Weights of a small GPT-style language model, trained from scratch on English Wikipedia: biases.
MLP neurons of a small language model. Each row is named by its layer, matrix (up: input weights) and neuron, and shows model dimensions 176-271. Each number is 128 + 32 x the weight over its row's rms, rounded and kept within 0 to 255.
A block is one neuron, or neurons of one layer that tend to fire together. After each block is what it responds to, as a language model described it from the Wikipedia text at the highest values.

L5.up143 [166 133  98 133 190  99 119 132 108 123 184 143  78 142 155  96 144 148 143 114 130  61 135 104 145  74 190 117 166 103 118 124 133  87 119 145 134 122 108 142  76  98  89 118 173 121 191 137 161 206 120  66 100 101 127 182  64 111 194 177 125 138 105  63 131 127 161 165 164  88  91  78 153 153 108 140 197 149 121 113 169 137 172 134 114 192 123 135 162  69 109  92 123  84 159 132]
L5.up257 [100 156 125 129  82 138 192 136 174 125 119 135  86 118 156 155 115  81 205  60 190 218 147 163 145 154 116 144 117  78 175  90 101  46 155 158 139 124 124 161 126 133 123 179  82 143 184 155 113 188 129 115 129 160 121 109 114 179 157 182  75 196 106 143 127 144  78  90 168  83 157 117 132 161 174 125 143 160 166  68 166 158  96 160  85 156 125 142 146  88 149 145 128 119 102 101]
L5.up716 [126 147 149 120 169 150 129 140 121 156 133  93  92 140 133 115 112  87  99 114 136 122 130 133 111 101 165  63  62 111 171 101 185 103  89 153 178 105 151 165  84 117  95 159 177 179 169 105 118 134 106  95 132  93 135 127 172 174 109 143 148 133 167 122 166 122 135  79  99 133 130  87 123 111 150 100 112 147  88 147 153  76  85 132 166 148  86 101 103 111  95  93 151 127 156 117]
L5.up1160 [130 146 115 120 114 181 115  84  98 123 177  75 174 176 114 163 160 114  72 147 172 161 145 100  72 117 132 176 134 113 187  94 137  99  19  99 173 118 151 116 147 144 161 153 180 144  92 123 111 184  26 126 197 117 142 137 114 106 190 109 125 147  76  82 146 110 188  75 136  89 155 127 126 118 191 135 127 151  87  81 145  92 140  95 121 127 117 127 155 153 172 157  86 119 150  86]
Word-final suffix pieces

L8.up533 [107 146  89 180 203 175 115 151 146 159  99  70 140  99 168 145 139 130 117 153 168 195  93 103 137 146 155 168 125 114 146 115 143 153  38 140 137 112 119 146  84 145 193 132 147 123 120 166 125 125  93 120 105  84 141  76 101 180 184 197 172 156 122 117  99 147 117  81 121 115 112 159 172 155 149 123 126 142  75 146 145 137 129 188 133 181 109 143  96 134  89  48 100  65 130  72]
Verb inflection suffixes

L6.up200 [100 135 115 152 131 121  92 152 109 117 150 145 139  91 127 108  84 120 106 124 173 135 106  65 163 103 154 142  67 117 153  80 163  82 148  86 155 175 136 135 104 162  86 163 144 201 152  88 126 179 127 126  94  87 156 154  88 157 154 120 118 189 158 145 168 140 146  98 115 121 146  89 146 118 111  94 161 134  93 119 168 130 108 127 112 178 100 181 120  44  74 114  81 130 166 105]
L6.up392 [109  98 134 131 134 129 176 104 146 113 107 220 113 150 174 105  98 106 154 126 123 164 156 152 152 122 117 156  99  96 103 127 185  98 136 127 146 100 109 123  89 154  86 193 154 129 163 119  68 147 120  82 133 173 115  99 112 153 141  83 171  78 158 139 112 167 153 148  70 134  81 128  78 144 188 117 112 149 154 134 189  92 132  82 125 150 110 114 107  68 145 161 131 164 117  81]
L6.up1012 [ 97  89  44 162  90 128 169  69 160 114 125 146  73 152 151 156  89 117  68 159  52 210 119 194 147  68 115 129 114 107  87 131 131  79 116 117 154 165 138  78 125 173 120 146 122 105 176 161 122 125 129 157  82 153 187 126 109 110 132 144 109 121 150 144 166 136 140 179 115 149 138 167 128 187 153 138 113 148 127 103 136 128  97 128 108 142  88 100  77 137 175 121 131 101 122  88]
L6.up1035 [139  95  89 132  86 169 141 155 159  91 111 164  99 116 125 122 123 109  97 107 152 134 124 100 123  69 184 143 125 136 121 109 113 105  91 100 115 126 172 122 198 136 124 143 124 179 152 118 203 232 132 132 120 114 195 128 144 151 111  93 141  85 144 138 120 166 151 148 158 123 154 114 167  78 131 163 113 133  74  63 206 167 117 115 111 142 119 139 149 137 107  59  92  85  65 109]
Place-name final pieces

L8.up962 [124 142 158 126  90 127 108 146 154 152  98 160 158 122 163 167 111 134 120  81  88 134 171 154 158 148 100 145 152  78 121 145 139 165 131  86 180 149 140 153 142 137 123 191  95 110  73 109 116 138 187 130 137 146  77 145 138 112 115 141 109  81 141 138 101 139  89 103  76 136 118 100  94 127 140 119 134  67  84  65 135  96  99  89 116 132 150 124 157 191 101 121 110 172 129  65]
Adjective stems

L5.up526 [132 158  87 151 135 165 126 132 162 100 146  75 178 143 138 165 122 164 133  80 122 129 123 126 117 141 136 100 176  80 161 126 150 124 144 136 146 119 167 124 162 146 131 133 127 115  85 162  71 169 132 125 125 128  41 117 196 116 176 133 157 134 148  89 112 105 151  78 124 143  98 161 133 104 140  42 156 169 150 146 128 111 110 132 167  91 139 129 142 152 108 149 200 140 103 175]
L5.up621 [129 119 129 210 153 141 100 159 151 100 161 136 155 160 179  83 128 140 140 109  75 132 141 113 109 155 159 104 155 137 141 140 142 155 104 125 193 126 183 158 142 165 125 106  42  78 166 160  88 189  92  98 158 132 138 117  99 141 223 118 137 112 125  90  88 157 148 108 123 122 128 131  62 162 128 127 200  92 108 105 115 119 109 121  96 135  95 163 143 110 135 147 145 140 115 114]
L5.up1032 [110 203 129 102 153 101 141 142 112 201 128  87 119 143 121 128 102 133 154 120 158 162 141 120 134 153 183 116 148 159 143 119 143 160  86 131 157 143 180 141 147  85  91  89 135  82 104 153  40 130 122  96 165 140  83 138 137 118 167  97 136 144  49 100 154 187  95 125 125 120 142 118  68 109 145  82 144  94 126  89 107 109 141  99 151 130  98 117 154 163 134  87 138 163 153 123]
L5.up1166 [103 168 106  91  33 120 127 110  86 128 157 121 128 146 175 183 111 138 215 141 126 137 144 110 119 109 108 101 169  91 188 163 115 120  48  77 104 158 150 163 209 115  91 131  67  97  92 105 128 111 101 138 169  99 109 142 122 135 183 115 123 162 100 115 137 137 103  85 104 121 182 113  58 157 168 109 180 141 118 122 136  91  84  92 107 134 141 126 166 154 110 111 114 124  82 111]
Adjective/adverb word endings

L5.up302 [ 97 148 108 119 214 108 146 135 137 143  96 101 130  46  86  97 160 176 166 189 163 107 142 153  99  85 116 160 117 144  96 107  60 162 150 156 171 108 145 159 126 147 209 148 150 178 117 142 138  84 116 103 132  68 128 210 139 118 127  94 128 126 161  89 152 184 127 181 118  88  99 150 132 162 112 180 140 142  58 147 161 111  90 126 179 124 107 107 126 139 147 158 183 128 121 139]
L5.up423 [ 95 113 140 144 111 102  73 128  96 115 114 118  94  80  99 105  99 195 129 193 113  59 139 121  91  90 124 103 126 137 170 154 136  89 141 112  85 124 137 158 187 150 122 117 119  76 182  79 172 133 175  81 145  57 194 140 142 131 215 132 162 115 143 151 137 132 111 166  94 147 100  97 147 105 149 133  81 122 128  88 135 100  66 174 120 129 146 147 120 148 112  76 114 110 110 120]
L5.up549 [149 120 168 137 160 117 177  95  62  76 120 183 101 143 159 120 140 172 139 150 139 151 149 138 165 140 156 113 111  88 168 114  75 119 126 183  94 121 136 130  93  95 150 164 161 191 153 106 102 178 155 134 146 114 146 164  60 104 125 111 102 150 141 118 114  96 125 190 122 105  55 102 127 134 181  95  62  92 117 131  81 110  94 185 162 113 118 132 129 118  58 135 107  84 100 127]
L5.up1071 [117 106 104  88 195 170  70 101 151 128 130 119 106 147 123 103  62 135 174 157 134 156 127 129 132 137  92 135 104 155 143 121  94 109 104 113 207 153 165 112  61 158 122 145 151 144 135 139 193 123  35 149 147  87 120 130 134 124 147 139 180 107 110 187 153  98  89 134 171 161  71 176 143 141  96 206 106 168 113  62 108 122 131 152 138 108 152 118  99 187 138 190 170 186 169  91]
Mid-word consonant fragments

L6.up344 [145 154 144 112 139 106 118 111 116 102 156 142 142 190 143 171  78  86 130 117 152 162 164 174 138 181 166 127 139 142 141 127  86 172 114 106 127  45  61 115 174 117 196 139  91 140 189  96 189 136  66 122 153 134 156 168  98 149 143 182 147 107 111 193 142 136 173 126 107 135 131 142 116  93  62 130 123 118 111  96 173 171 133 141 234 200 138 119 102 155  89 145 119 162 140 111]
L6.up614 [ 70 145 157 115  64 139 112  88 172 105 166 166  81 108  60 123 212 107 122 166 140 155 194 169 117 204 150 146 126 134 118 123 143 119 100  94 180 106 169 129 171  93  95 158 101  92 165  88 182  85 142  76 102 122 147 109 148 116 131 150 113 101 127 142 154 177 141 170 109 143 173 167 145 145 124 158 121  94 138 164 176 136 123 208 167 133 133 161 151 250 156 152 164 174 136 119]
L6.up928 [169 127 225 152  93 116 135 126 118 137 118  48 109 182  74 102 103 161 183 131 115 106 135 153 154 123  93 142 119 112 141 171 158 124 117 152 125 127 161 166 150 123 130 175 165 135 162 128 195 127  88 130 119  89 195  88 136 155 191 122 179  84 160 133 138 112 154 113 119  94 119  82 140 132  66 157 114 124 116 112 169 112 101 163  94 135 172 130 108 136 136 149 132 157  79 133]
L6.up1223 [123  99 116 118 145 158 165 126 122  83 115 137 135 198  88  95  94  98 114 146 166 154 149 156 128  96 115 150 125 163 171 142 117 115 149 129 133 135 122 111 138 125 139 177  97 130 119 191 115 193  81  47  65  73 126 157 162 149 115 102 132 103 104 171 128 140 102 112 121 115 125  98 107 212 170 111 137  93  91  94 152 130 142 217 152 144 138 152 130 130 117 134 117 202 179 155]
Mid-word subword pieces

L8.up673 [132 118 189  99 139 179 137 144 112 163  51 105 120 149 117 153 106  88 167 119 131 137 166  70 111 100 143 175 171 110 132 186 102  79 125 100 143 135 118  87 159 155 146 156 152 132 111 111  71 136 181 106  37  65 111 113 188 185 161 129 133 110 156 157  97 134 131 128 118 130  92 126 118 149 120 127 151  62 162 100 158 116 113 119 153 126 130 188 135 111 164 127 112 146 167 118]
Mid-word fragment continuation

L6.up162 [108 170 194 148 138  89 107 130 149 103 177  64 164 144 125  85 112  85  99 119 204  92 203  84 109 130  75  98 140  89 138  85 154 127 123  95 132 150  93 109 173 170 138 111  96 138 117 125 122 159 115 150  97 118 125 139 103 103 147 144 108 136  36 139 159 114 145 122 136 117 127 161 104 109  91 128 163 134  82 118  97  85 141 118 145 175 158 136 117 119 146 138 178 127 113 115]
L6.up329 [143 137 216 135 150 166 134  93 173 142  88 132 127  97 170 117 161 152 144  88 125 166 147 115 108 113 146 134 181 133  64 104 129 134 142 125 126 105 145 168 160 184  97  79  98 110 145 142  82 104 112 182 175  92 101 109  79 128 149 108 109  83  73  90 120 144 122  48 173  93 154 142 124 115 134 128  97 111 123 136 156 175 116 155 224 181 140  95 132 135 132 124 117 108 151 194]
L6.up408 [167 156 169 154 130 155 102 160  85 188 160  95 137  95 158 178 131 126 145 146 173 158  96 169 148  76 188 132 181 130 121 125 112 134 138 176 145 138 107  99 136 203  98  70 102  74 137 148  98 133  75 187 185  95 112 148  68 128 170 136 110 102  87  84 151 160 167 109 135 110 152 147 124 103  67 158 152 119 105  29  63 145 170 173 123 116  92 116 109 120 170 143 158  86 141  77]
L6.up1026 [153 129 124 145 156 122 167 117 141 130 143 139 117  85 131 127 147 124 176 149 178 127 138 245  97  95 154 161 128 128 178  67 132  84 204 101  92  93 111 106 133 144 142 144 105 104 104 117 153 134 124 175 135  61 112 139 102 144 129  91 109 148 124 140  86  86 123 124 139 109 140 144 153 144 166 164 136 106 148 112 127 145 146 125 126 186  63 102 130  68 133 132 111 125  69 177]
Prenominal modifier completion